Part of a small language model's weights.
Size: width 384, 25.4M parameters.
Architecture: LayerNorm before each block, learned positions, biases on query, key and value.
Training: a variant of Adam for these matrices, 363M tokens.
MLP neurons of a small language model. Each row is named by its layer, matrix (up: input weights) and neuron, and shows model dimensions 256-319. Each number is 200 + 40 x the weight over its row's rms, rounded and kept within 0 to 999.
After each neuron's rows, "fires after" lists the tokens most often just before its 100 highest values on Wikipedia text that the model never trained on. A number after a token or word is its count.

L3.up510,263,146,191,218,124,229,145,169,206,184,191,156,168,173,186,219,250,243,160,185,240,188,178,207,221,224,214,176,202,231,216,173,224,232,213,163,155,176,169,169,196,126,185,239,270,231,193,178,219,204,176,287,223,155,192,243,197,194,223,152,154,244,115,225
fires after: "\n\n" 44, "\n" 10

L7.up561,255,239,178,161,199,258,149,112,160,186,181,240,193,290,141,145,229,217,107,197,145,212,146,209,234,194,176,192,204,192,190,175,188,206,142,206,159,194,202,181,185,222,154,227,232,300,148,167,251,244,175,266,219,156,240,189,198,233,185,153,242,208,144,168
fires after: " r" 18, " b" 14, " m" 11, " B" 8, " R" 5

L3.up868,171,175,153,215,123,186,151,207,177,232,211,242,225,193,192,234,209,219,230,184,227,216,175,121,163,217,157,194,261,187,163,188,215,194,175,217,171,184,174,184,230,171,184,287,161,171,232,173,233,152,210,163,235,190,223,177,187,178,245,127,237,254,223,161
fires after: " |" 27, "|" 18, " % |" 7, "|  |" 6

L4.up68,200,178,176,129,271,244,223,200,109,188,286,202,205,155,178,193,189,171,215,179,178,216,184,190,160,209,126,189,211,213,247,194,218,144,241,244,290,146,217,151,184,179,186,190,219,290,246,145,286,145,214,282,179,186,218,209,160,202,273,147,124,198,168,234
fires after: "\n" 18, "| " 12, "′" 11, "1" 8, "–" 7

L3.up1411,244,170,247,226,236,157,174,201,237,85,219,215,221,202,199,208,253,191,197,179,197,175,176,212,257,203,138,218,162,170,220,183,202,320,278,214,173,146,204,156,247,184,202,157,260,231,174,202,175,140,240,292,127,230,179,210,160,173,176,219,237,100,240,196
fires after: " | " 51, "0" 25, "; " 7, "1" 5

L8.up1016,144,160,230,233,178,177,212,127,223,218,207,281,242,219,208,156,168,232,233,214,152,175,158,180,170,157,185,209,191,184,250,212,242,198,179,205,227,92,184,256,208,169,160,149,230,187,160,197,138,172,217,159,236,251,237,204,145,181,190,233,185,225,219,129
fires after: " in" 16, "–" 14, "2" 11, "1" 10, " In" 6, "\n" 6

L7.up296,180,168,211,108,175,183,164,206,233,183,226,254,199,164,174,213,131,183,243,241,183,176,195,172,212,150,198,276,250,171,204,308,191,152,167,208,209,164,257,217,245,279,207,266,198,202,193,202,212,148,184,203,204,248,209,261,199,193,212,102,184,236,265,134
fires after: " | " 18, "|---|---|---|---|" 15, " |" 13, " |  |" 7, "1" 7

L4.up150,175,126,172,161,162,177,218,178,165,196,250,201,221,190,166,254,197,186,202,171,273,181,61,189,200,249,186,130,173,216,264,205,205,218,232,196,145,225,218,168,258,179,144,208,286,242,242,199,175,205,199,202,145,213,134,220,192,129,166,125,211,188,211,129
fires after: "\n" 38, " in the" 6, "yn" 6

L7.up405,233,191,213,178,240,232,145,244,201,224,224,212,194,215,157,226,219,218,251,206,179,211,241,166,194,205,227,227,141,243,234,158,182,133,216,262,201,212,161,216,257,247,258,154,220,151,238,185,146,238,237,110,271,222,256,159,166,146,240,209,218,214,222,274
fires after: " C" 18, " A" 9, " E" 8, " new" 6, "A" 5, " Pro" 5

L7.up952,201,175,293,192,186,248,226,184,110,210,155,158,184,189,134,158,202,214,152,207,160,113,166,192,187,239,184,150,185,229,206,227,198,145,182,193,159,218,97,293,169,176,269,177,319,142,234,195,209,181,120,180,214,210,166,206,200,227,250,212,142,209,190,284
fires after: "\n" 25, "| " 16, "s" 5, "board" 4

L7.up1014,284,218,186,139,207,227,189,177,159,182,235,165,240,173,195,231,209,264,267,204,216,215,206,209,253,167,189,213,203,222,262,165,171,212,188,229,240,213,170,189,198,262,172,172,223,215,225,174,196,141,110,196,193,147,208,149,256,198,209,121,114,168,186,266
fires after: "1" 23, "^{" 12, "r" 10, "0" 5, "f" 5, "aly" 5

L8.up143,189,208,208,130,257,166,188,149,177,157,110,249,151,191,154,175,243,242,222,225,220,185,84,203,242,175,210,218,133,264,196,181,229,145,220,172,219,137,234,260,168,130,204,208,217,250,148,212,191,190,135,146,194,180,210,211,154,204,185,157,196,230,190,152
fires after: "\n" 15, " t" 12, "|---|---|---|---" 8, "t" 7, "3" 4, " att" 4

L7.up1292,263,223,184,177,269,201,181,105,167,214,230,216,169,189,187,177,219,238,202,116,148,273,188,154,284,236,146,196,270,187,171,179,206,178,188,272,205,248,282,236,153,204,176,187,178,198,159,95,159,223,102,224,111,207,211,178,187,136,162,210,218,174,183,197
fires after: "ad" 20, "0" 18, "od" 10, " Af" 4, "er" 4

L7.up799,240,156,205,203,199,112,173,241,253,221,184,239,275,172,181,204,216,190,146,115,188,149,253,175,167,231,225,236,208,200,206,205,277,210,210,342,232,232,186,220,192,127,208,232,188,173,136,148,227,133,195,152,230,242,188,152,264,146,202,122,248,264,172,195
fires after: " E" 34, "N " 16, "-" 12, " Em" 7, "E" 5

L3.up462,144,206,257,260,219,112,212,133,178,188,188,216,234,231,187,230,160,238,196,130,158,195,190,177,225,200,120,280,174,219,176,253,229,221,255,272,213,198,109,192,185,227,138,181,208,217,200,208,211,204,211,198,189,242,308,158,204,120,231,148,195,138,243,119
fires after: "2" 35, "1" 20, "9" 5

L7.up154,283,242,281,199,258,199,229,223,180,167,127,285,145,169,141,198,171,95,185,191,208,209,206,248,198,206,166,229,217,209,209,189,199,223,209,192,259,116,237,221,245,220,154,240,194,205,228,197,208,241,140,174,161,241,164,227,245,192,183,219,151,177,274,208
fires after: "i" 30, "j" 9, "a" 5, "ang" 5, "ima" 5, "z" 5

L4.up209,203,220,241,190,197,166,191,228,132,181,189,275,242,199,212,215,272,266,161,144,184,177,243,227,138,227,182,162,159,163,180,176,217,182,241,154,182,138,183,117,200,127,221,209,214,177,189,153,169,196,238,157,83,219,226,184,166,189,227,174,233,164,170,239
fires after: " | " 45, "," 19, ":" 11, ") | " 5

L7.up1336,221,192,242,274,298,170,235,142,227,142,155,281,228,180,179,199,239,229,214,145,174,164,274,224,227,190,218,180,165,202,208,233,224,215,167,339,193,186,180,276,206,245,77,187,193,212,225,239,232,137,102,173,243,220,189,227,219,202,165,244,186,180,212,206
fires after: "." 24, "h" 6, "2" 5, "ul" 5, "at" 5, ":" 5

L8.up872,226,128,83,215,262,176,121,196,175,241,188,214,198,191,191,181,216,134,155,201,187,223,253,207,213,281,186,139,282,164,163,170,199,166,205,206,204,182,258,204,195,179,218,319,293,207,239,176,173,191,270,278,144,175,204,166,180,122,202,197,213,190,197,233
fires after: "\n" 18, "| " 13, " \"" 11, "- " 7, " S" 5

L7.up266,217,187,179,205,151,205,177,194,201,197,216,178,208,229,185,218,191,211,152,160,165,144,230,216,270,196,212,220,244,226,174,221,215,241,167,180,199,186,185,230,176,182,235,226,203,221,158,162,192,282,238,180,198,92,175,193,108,224,160,203,282,173,183,189
fires after: " | " 67, "er and" 4

L8.up667,193,108,226,283,231,259,223,234,170,210,262,170,180,238,194,189,192,226,211,177,205,217,232,195,199,201,207,201,287,209,193,118,206,149,231,163,185,199,114,244,207,148,226,247,253,212,180,179,178,179,202,172,229,203,178,234,187,204,263,263,105,231,182,228
fires after: "\n" 21, "| " 18, ", " 7, "–" 6, "istry" 5

L8.up1175,124,252,102,148,189,195,221,139,152,225,219,176,172,154,154,138,275,221,204,125,185,190,222,202,132,160,211,230,250,228,233,164,151,257,216,317,216,233,150,204,224,299,263,201,217,228,172,139,182,211,197,178,120,206,192,185,223,141,234,219,123,190,206,274
fires after: " f" 21, "f" 13, " F" 10, "F" 5, " ent" 4

L3.up860,244,134,96,234,168,179,142,120,193,163,207,195,105,213,197,305,204,225,176,210,202,261,224,180,242,220,212,204,198,188,179,203,198,199,188,264,243,193,234,257,272,248,128,241,213,135,150,205,159,168,198,145,182,241,191,243,218,179,220,131,216,246,234,201
fires after: "|  |" 24, " of the" 10, " Republican" 7, " Democratic" 6, " hold" 5

L7.up543,241,235,161,186,178,176,282,146,220,211,181,211,149,258,180,217,216,204,295,196,134,147,239,199,210,245,228,275,225,146,226,178,261,191,182,327,171,182,170,128,173,201,194,266,206,235,247,151,229,190,170,174,144,245,186,190,183,199,283,181,177,115,144,153
fires after: " F" 26, " w" 10, " f" 7, "f" 6, "ew" 6

L8.up175,172,194,221,187,198,185,149,226,137,187,213,195,177,220,171,138,213,257,111,160,162,178,223,218,172,242,230,181,211,295,177,183,220,173,166,240,215,194,210,222,216,236,225,197,214,213,191,190,167,249,201,298,210,179,175,251,200,179,206,190,127,169,213,272
fires after: "\n" 21, "\n\n" 14, "w" 12, " K" 7, " B" 5

L8.up160,236,178,203,161,165,159,217,276,97,171,209,206,201,231,201,159,160,242,233,218,107,162,254,147,204,153,168,269,201,266,172,209,257,210,213,230,171,212,167,174,168,257,193,264,244,237,147,144,196,195,193,153,158,239,220,169,229,169,138,170,189,113,185,198
fires after: "1" 75, "7" 5

L8.up347,295,156,199,224,273,166,140,202,183,148,249,237,152,187,209,250,125,106,208,244,226,225,191,232,259,273,157,202,192,215,212,156,203,148,174,206,182,133,189,262,197,182,215,251,193,268,226,212,234,202,201,193,207,194,263,186,221,67,242,183,201,202,172,239
fires after: "\n" 58, "-" 4

L8.up154,148,179,130,222,243,160,194,167,215,160,203,256,156,196,205,184,220,253,252,168,193,156,199,202,226,176,171,247,252,159,229,224,241,309,148,290,162,223,252,97,173,178,183,229,220,256,196,245,195,147,178,261,170,200,151,231,258,176,221,194,234,200,214,131
fires after: " f" 13, "f" 11, "ind" 9, " F" 7, " H" 7, " b" 5

L4.up288,188,190,242,267,204,207,278,239,181,148,173,145,191,220,177,195,170,193,168,212,218,139,190,179,206,147,180,228,208,186,282,161,200,280,211,199,192,131,188,185,221,274,237,181,218,187,191,199,186,261,228,180,194,197,225,206,208,124,166,256,241,162,262,154
fires after: "2" 62, "1" 35

L7.up136,219,141,158,201,236,154,147,185,214,211,257,228,213,183,192,182,291,158,213,183,177,217,196,231,159,278,165,227,218,242,252,220,191,230,181,212,200,108,231,237,254,212,196,241,248,223,203,169,225,219,182,191,190,216,213,223,240,172,189,194,184,213,223,196
fires after: "==" 55, " ==" 26, "==History==" 7, "s==" 4

L7.up103,238,227,263,161,207,134,175,251,195,171,175,167,179,157,188,203,188,161,147,122,197,66,212,258,225,250,151,266,180,205,194,211,202,220,217,238,189,157,173,269,221,131,130,136,230,195,256,200,227,221,138,196,191,177,291,165,179,200,185,209,177,199,208,156
fires after: "a" 16, " de" 10, " la" 9, " La" 8, " del" 6, "i" 5

L7.up1401,226,177,165,185,250,198,192,218,189,139,242,222,221,217,188,116,242,277,208,214,161,166,198,199,226,210,173,179,172,189,239,211,198,177,211,219,191,225,175,173,230,215,241,176,268,230,165,146,118,202,173,212,286,244,238,127,193,167,170,202,210,192,122,234
fires after: "1" 36, " Br" 8, "r" 6

L8.up365,235,183,171,229,202,151,229,187,245,246,172,246,122,257,188,258,200,203,229,152,136,252,197,212,174,264,216,160,193,172,225,118,201,155,234,164,194,153,231,238,217,231,152,236,247,244,143,169,211,146,202,195,93,265,182,204,184,133,237,194,234,193,190,204
fires after: " m" 19, " R" 13, " s" 7, " M" 6, " r" 5

L8.up805,152,176,103,243,129,210,209,209,185,186,173,224,214,201,166,143,199,257,212,46,182,128,163,153,216,193,205,238,262,204,139,227,239,183,217,209,272,204,203,160,246,211,166,255,135,223,180,277,224,152,177,190,171,213,259,249,164,163,234,213,240,113,221,197
fires after: " R" 22, "N" 11, " | R" 9, ", R" 6, "R" 5, " N" 4

L7.up506,210,206,158,176,218,195,222,236,162,201,163,212,158,292,182,164,192,157,132,185,180,182,133,176,164,232,191,186,200,215,207,176,215,208,250,218,220,150,162,177,202,179,186,250,186,278,146,217,227,202,266,99,185,244,217,169,176,119,214,180,203,164,192,154
fires after: "in" 13, "N" 11, "R" 11, "r" 8, "on" 5, "AR" 4

L8.up782,169,96,152,203,193,234,260,169,261,121,207,219,208,185,181,169,300,198,260,150,169,196,246,194,276,175,203,181,218,232,218,235,244,249,275,273,188,184,203,218,170,213,203,201,175,251,264,151,197,170,227,276,224,240,232,175,138,214,235,187,158,221,197,167
fires after: " f" 35, " F" 26, " He" 5

L8.up294,186,175,172,181,161,174,215,200,168,168,144,207,190,224,159,219,202,304,171,191,181,222,216,232,260,256,161,160,220,151,222,215,211,210,235,265,185,226,192,273,199,302,193,212,204,191,190,248,194,132,242,191,248,207,134,107,214,109,235,153,150,207,98,216
fires after: "." 18, "| " 14, " of the" 6, "|  |" 6, " same" 6

L7.up508,179,150,129,151,238,249,166,267,122,166,233,182,212,250,204,225,165,190,170,179,188,173,196,194,255,190,190,154,233,238,246,145,205,195,338,187,204,193,192,169,188,195,235,226,171,208,249,181,201,185,220,228,203,225,166,169,106,163,222,143,134,228,114,219
fires after: "\n" 76

L8.up95,210,172,208,232,210,155,199,220,147,159,153,181,125,275,194,179,256,168,149,214,149,200,173,223,114,194,183,269,195,197,166,144,223,264,254,240,245,132,175,219,237,166,251,220,178,244,122,158,283,194,172,165,133,213,197,245,172,170,227,201,189,119,167,183
fires after: " M" 16, " m" 12, " f" 7, "M" 6, " s" 5, " of" 5

L7.up633,201,116,219,182,138,218,216,210,123,171,190,238,126,179,207,219,174,155,278,167,215,171,164,207,157,213,201,288,186,212,257,204,160,180,280,208,184,107,204,186,170,248,226,251,249,226,191,190,205,230,259,154,267,201,222,219,219,204,198,164,213,142,183,163
fires after: "on" 20, "in" 8, "ons" 7, "ect" 6, " Con" 5, "ent" 4

L7.up31,183,230,202,255,154,178,189,223,155,197,306,184,197,202,152,195,167,168,146,173,181,240,213,166,209,230,223,186,304,175,146,186,244,206,188,214,166,195,135,288,243,239,190,226,133,118,221,218,163,216,178,185,207,167,191,247,170,199,263,180,131,253,132,220
fires after: "%" 16, "|" 15, " |" 10, "| " 5, "ill" 4

L7.up1206,194,218,282,207,270,203,232,125,215,162,243,188,176,151,183,199,209,253,217,234,224,168,168,159,134,188,169,225,226,190,235,181,218,180,191,224,180,106,126,212,170,162,240,182,184,224,247,227,228,256,252,218,138,230,273,150,190,130,221,162,201,266,253,180
fires after: "9" 44, "8" 14, "–" 11, "1" 5, "90" 5, "93" 4

L3.up441,198,214,259,252,219,117,244,205,189,220,244,179,255,207,168,174,154,223,164,237,189,158,223,171,209,228,214,273,246,171,139,216,193,256,191,192,191,197,160,212,211,189,153,169,189,245,229,210,211,168,179,197,163,191,264,224,210,127,235,234,194,177,204,193
fires after: "1" 51, "2" 32

L3.up307,202,202,171,194,224,123,236,166,163,239,171,256,208,134,233,247,211,244,210,242,206,244,233,257,208,236,162,186,252,160,192,176,210,172,191,249,124,206,214,211,174,157,137,190,264,318,202,181,220,134,222,188,177,229,270,232,239,179,240,172,231,196,237,227
fires after: " " 18, ": " 17, " of " 8, " (" 6, " $" 5

L4.up1422,216,200,131,237,254,264,94,206,142,108,264,165,144,162,229,151,190,188,187,204,156,193,184,174,205,197,276,209,254,224,185,153,184,213,149,194,277,137,215,193,97,214,218,150,188,200,190,178,249,203,199,206,163,148,223,250,224,229,252,177,201,220,123,189
fires after: " | " 29, "\n" 12, "| " 10, "; " 5

L7.up1201,153,222,241,142,256,161,173,202,205,144,250,207,157,179,171,146,242,204,223,196,49,132,234,251,220,189,157,235,152,245,233,213,224,172,204,270,261,134,136,209,257,200,209,176,165,212,118,141,191,208,143,185,165,181,254,211,214,131,170,179,138,224,175,239
fires after: "1" 45, " of " 6

L7.up524,193,222,205,162,196,138,175,223,198,163,224,219,192,204,172,199,244,205,172,177,161,144,188,181,250,212,171,290,290,248,174,222,196,230,229,265,200,200,174,171,234,169,172,248,220,231,234,171,247,187,159,129,103,196,221,199,200,148,235,190,208,138,162,235
fires after: "1" 78, " M" 15

L7.up921,206,219,200,132,286,175,167,171,190,172,244,191,166,108,185,271,215,214,145,225,123,222,162,215,244,181,143,180,178,197,241,190,270,168,254,200,289,215,116,150,159,139,213,220,254,202,161,121,228,132,236,179,197,200,202,176,173,209,149,190,151,160,182,214
fires after: " f" 19, "5" 8, "1" 7, "0" 6, "-" 6, "2" 6

L4.up1154,175,200,190,172,154,219,228,195,150,168,246,159,220,244,181,151,178,248,200,167,102,145,158,145,132,196,167,254,189,200,208,215,196,172,237,212,150,105,130,129,233,146,178,106,173,173,190,142,173,143,201,195,174,216,241,199,139,181,257,185,208,261,138,177
fires after: "-" 20, "2" 20, " U" 7, "1" 7

L3.up1467,217,139,260,203,199,138,180,216,218,118,200,245,186,143,175,148,232,199,185,154,229,182,197,243,228,197,160,178,238,190,242,149,207,167,236,198,166,191,190,203,213,158,198,204,233,259,239,196,139,163,257,183,166,231,205,165,171,149,227,295,136,202,255,199
fires after: " | " 29, ") | " 12, " | W " 7, " on " 5, " | A" 4

L7.up740,226,180,138,136,147,197,150,227,174,236,228,179,219,169,154,222,214,149,166,142,169,186,220,152,154,251,270,212,251,220,189,239,182,138,130,161,273,191,234,244,250,275,167,239,208,213,124,194,221,174,146,176,200,194,183,188,236,140,279,124,205,214,214,198
fires after: " |" 44, " |  |" 21, "." 9

L4.up602,156,190,185,193,223,225,221,133,210,123,220,197,210,129,183,199,190,277,190,256,187,253,181,208,212,164,190,234,196,260,224,193,239,143,183,240,177,179,213,180,150,276,160,201,206,313,141,125,273,142,156,209,203,253,160,257,159,196,294,187,99,215,223,185
fires after: "." 76, " that" 4

L3.up1169,213,137,194,214,187,187,170,172,145,159,187,205,188,161,181,192,220,224,223,137,265,184,193,196,187,161,210,135,197,193,190,220,216,201,225,185,182,190,254,159,138,159,161,254,209,180,215,124,293,173,161,192,122,213,244,205,121,162,225,223,239,218,174,179
fires after: "\n" 36, "1" 8, " Gold" 6, " medal" 5, " | " 5

L3.up1524,281,140,209,142,156,216,164,232,159,180,197,192,281,193,198,251,221,221,206,163,202,190,172,223,157,220,179,186,261,169,226,200,205,219,219,222,237,190,182,184,180,185,200,229,214,158,234,233,231,166,168,149,164,228,247,184,186,220,164,97,228,139,200,153
fires after: "2" 39, "1" 11, " | " 6, "9" 5, " =" 5

L8.up978,176,191,231,190,198,199,175,180,190,167,188,198,119,186,162,209,243,298,215,195,221,159,202,258,227,230,170,234,258,202,202,241,193,217,204,227,238,207,211,144,159,207,148,129,237,173,125,165,204,152,127,150,207,219,153,206,265,243,215,186,145,204,211,294
fires after: " P" 28, " p" 11, " to" 5, " M" 4, "6" 4, "4" 4

L8.up282,161,181,227,183,179,192,191,172,212,185,164,242,259,169,196,209,232,279,163,203,153,230,197,240,201,195,212,209,220,225,211,202,210,227,185,205,205,198,217,258,170,268,167,149,212,206,154,191,185,204,186,163,247,272,244,224,214,211,219,151,88,303,254,243
fires after: "." 40, "f" 6, "ro" 6, " pro" 6

L7.up1469,206,175,198,245,237,144,189,263,143,180,215,177,169,190,163,291,180,215,200,142,189,167,241,123,217,251,197,226,230,221,139,201,198,216,197,259,184,133,97,192,184,166,182,198,185,233,148,163,152,194,169,176,190,129,216,157,152,115,234,213,237,220,210,158
fires after: "\n\n" 22, "\n" 15, "R" 7, " Mc" 5, "D" 5, " G" 5

L8.up939,214,172,219,282,241,193,158,232,220,206,118,236,176,208,180,342,234,193,206,180,177,155,177,180,188,294,218,161,264,214,183,175,200,198,245,229,261,119,231,250,299,194,286,305,211,233,176,161,222,199,194,238,65,177,271,203,193,134,210,149,210,171,216,196
fires after: " K" 30, " N" 10, " n" 9, " k" 5

L4.up78,221,183,117,161,190,176,180,110,214,186,239,279,198,180,178,211,170,239,182,225,177,251,183,171,197,146,233,198,224,204,176,265,238,156,203,224,284,204,211,196,140,187,142,297,207,313,125,161,272,121,257,175,182,241,168,217,146,156,247,166,166,242,208,205
fires after: "." 71, "\n" 4

L8.up284,196,141,144,253,190,177,175,153,104,188,203,201,60,267,217,153,194,220,165,252,174,162,232,160,264,164,208,176,238,205,168,201,264,166,181,201,200,193,166,194,188,194,182,196,188,240,78,172,259,162,209,211,209,203,152,245,228,130,240,186,200,275,286,291
fires after: "\n" 28, "| " 22, "- " 8

L7.up351,248,175,156,266,215,136,177,177,188,225,244,250,209,231,186,202,235,295,214,208,153,142,166,257,231,201,162,225,187,192,189,207,180,193,166,199,240,153,167,209,214,268,191,148,231,115,185,163,185,114,219,170,217,187,200,177,259,123,180,205,229,157,142,215
fires after: "," 64, " c" 6, " | ." 6, " in" 4

L3.up1373,233,179,131,166,204,177,121,256,192,214,213,182,195,149,181,166,156,218,225,143,188,161,223,236,204,247,180,122,224,210,173,204,208,222,163,242,241,204,199,162,214,225,144,279,217,149,199,137,130,176,239,166,193,243,178,205,228,174,225,130,158,236,161,202
fires after: "|" 42, "-" 14, "|  |" 7

L7.up118,222,268,274,232,192,136,193,258,156,211,123,273,181,283,183,219,268,132,136,197,203,146,259,243,169,219,205,157,222,166,174,232,223,245,200,217,253,229,238,158,147,147,144,295,192,262,199,180,176,175,186,165,232,221,200,189,163,233,190,189,207,225,194,186
fires after: "ic" 25, " | " 16, "am" 13, "; " 6, "af" 6, "ap" 5

L3.up1388,230,164,141,181,155,234,155,131,129,120,188,269,273,177,194,185,266,161,211,192,240,253,151,235,242,213,141,179,236,191,179,226,197,189,207,212,188,211,168,186,193,205,206,228,155,190,194,154,257,206,209,263,159,196,205,161,213,185,199,140,202,232,195,190
fires after: "1" 41, "2" 6, " stand" 4

L8.up292,206,132,217,249,197,197,167,177,234,178,187,152,168,246,170,185,246,211,179,216,194,150,134,132,212,163,189,226,166,235,150,219,215,170,316,256,140,211,93,270,256,123,190,222,219,205,191,216,137,147,200,189,227,260,185,133,187,178,210,172,151,177,200,217
fires after: " In" 12, " Al" 10, " Ser" 9, " in" 9, " Ar" 7, " al" 7

L4.up407,237,206,153,169,299,230,201,222,202,233,187,241,218,153,193,123,261,236,247,156,214,202,163,187,203,235,206,228,193,173,247,216,224,233,190,261,256,222,245,148,212,169,213,153,214,162,231,216,224,104,184,233,229,207,245,225,216,185,229,189,255,184,191,223
fires after: " " 18, " (" 14, " | " 12, " | W " 5, "-" 5

L7.up914,228,227,225,162,258,194,158,204,176,139,117,196,105,224,172,228,225,221,159,193,109,114,257,149,218,232,149,245,166,232,170,126,149,237,240,191,193,177,135,171,167,266,224,258,184,249,206,138,138,222,146,249,127,208,251,202,170,196,200,224,164,207,176,151
fires after: " K" 45, " k" 13, " | K" 7, ", K" 6, "K" 6, " W" 4

L3.up614,243,146,165,257,159,149,185,196,164,188,157,223,144,212,137,186,210,219,175,181,237,221,142,170,225,213,202,194,210,251,221,159,234,146,111,218,171,204,194,204,231,253,197,261,198,200,220,88,255,165,187,112,209,235,209,216,230,191,208,208,162,247,148,193
fires after: "==" 22, "\n\n" 12, "==C" 8, "-" 4, "ast" 4

L7.up1407,260,273,237,228,234,187,183,241,143,206,106,217,159,205,230,181,254,206,269,236,139,141,215,145,173,257,128,202,240,270,182,187,257,193,159,302,217,157,219,134,176,201,168,191,219,225,229,148,191,175,192,178,234,232,176,174,100,161,135,152,203,174,227,115
fires after: " | " 44, " to" 6, "ing" 5

L7.up710,206,219,209,247,242,236,213,180,171,103,200,308,239,178,184,142,273,241,192,248,202,208,238,239,234,265,112,228,200,175,233,167,208,143,192,215,265,147,174,216,224,138,205,229,227,233,154,140,156,110,158,233,234,190,249,139,264,239,228,271,174,133,201,218
fires after: "," 35, " | ." 14, " to" 10

L7.up241,193,216,192,248,179,228,168,237,187,203,135,220,196,142,185,201,204,216,178,247,182,222,182,186,171,236,188,226,228,264,209,181,304,186,171,201,204,233,188,204,169,199,209,294,185,192,184,147,262,198,183,213,186,204,238,163,218,221,178,183,160,214,255,167
fires after: " n" 19, " the" 9, " N" 8, " s" 6, "orm" 4, " as the" 4

L7.up1082,283,182,265,254,192,164,123,238,218,173,221,269,226,145,178,208,220,194,203,182,215,160,215,177,195,198,239,234,272,220,209,211,224,183,193,208,216,198,122,167,237,239,262,237,186,218,231,185,150,201,130,165,185,186,222,158,221,204,195,211,155,126,233,177
fires after: " N" 15, " O" 12, " C" 7, " A" 6, " P" 6, " E" 6

L8.up1352,228,235,208,171,171,168,129,234,169,198,158,152,173,215,205,178,222,239,167,213,133,174,268,216,200,146,190,172,211,186,165,121,136,256,180,271,149,194,168,218,193,240,203,227,222,253,137,179,137,253,223,187,116,222,204,190,169,211,184,239,158,149,176,256
fires after: " | " 30, " J" 7, "," 6, " G" 5, " K" 5, "; " 5

L4.up170,312,210,138,143,248,183,186,236,200,181,204,279,156,155,187,225,281,275,225,203,93,186,220,208,210,205,194,192,230,195,233,155,215,252,141,182,221,146,143,214,184,214,172,262,233,188,140,132,207,203,209,203,252,211,266,146,205,96,212,155,197,207,246,199
fires after: " in the " 13, " in " 13, " (" 11, " at the " 7, " of the " 6, " " 6

L7.up1417,229,258,223,261,227,173,189,198,172,248,177,227,166,234,209,166,273,211,157,148,198,178,254,188,269,208,138,219,261,180,231,155,214,178,206,231,318,162,177,120,206,163,269,291,179,192,154,116,179,175,141,206,222,233,203,188,214,207,213,155,206,226,185,173
fires after: " Sub" 23, "b" 15, " sub" 13, "up" 6

L7.up1168,236,133,108,122,143,236,223,193,211,194,183,196,206,240,182,204,195,183,196,242,170,195,243,167,262,211,224,220,269,228,165,195,211,109,183,173,192,206,211,205,192,211,175,227,237,193,171,212,218,212,169,196,204,198,123,239,186,175,286,140,235,203,241,287
fires after: "\n" 24, "\n\n" 8, "-" 6, " |  |  |  |" 5, "- •" 4, " \"" 4

L8.up567,185,226,227,230,177,240,144,123,225,173,213,169,194,153,162,287,202,217,227,220,161,223,185,180,186,311,211,224,172,176,174,141,226,143,138,199,151,183,207,281,157,259,228,125,279,219,234,177,224,180,82,272,202,176,200,247,204,184,177,183,186,209,306,177
fires after: " p" 25, " t" 9, " P" 6, " rep" 5, " g" 5

L3.up107,230,176,269,150,258,216,226,161,207,227,178,262,235,175,151,159,278,236,255,128,142,169,189,224,198,226,178,224,207,195,242,238,239,247,204,212,240,142,143,107,213,182,169,253,228,174,205,216,189,212,242,184,172,214,311,189,239,153,199,165,184,177,146,163
fires after: "1" 45, "," 4, "7" 4, " (" 4

L4.up595,157,170,241,330,185,179,184,162,179,134,242,250,202,160,199,202,226,246,165,175,202,229,219,133,183,172,189,235,220,207,271,161,242,278,203,220,260,209,192,186,185,265,181,152,180,238,231,178,168,207,209,149,179,264,223,218,158,175,214,211,144,182,176,232
fires after: "1" 25, "2" 24, " in" 5

L7.up1348,188,230,248,202,161,171,202,154,163,141,225,210,159,236,199,295,185,266,212,78,174,232,215,191,274,205,190,210,231,173,113,300,227,208,174,203,289,247,249,256,135,152,199,234,181,238,157,123,182,205,122,307,205,219,207,223,145,235,211,188,198,216,220,174
fires after: "." 21, " | " 21, "; " 11, "0" 8, "red" 5, "er" 4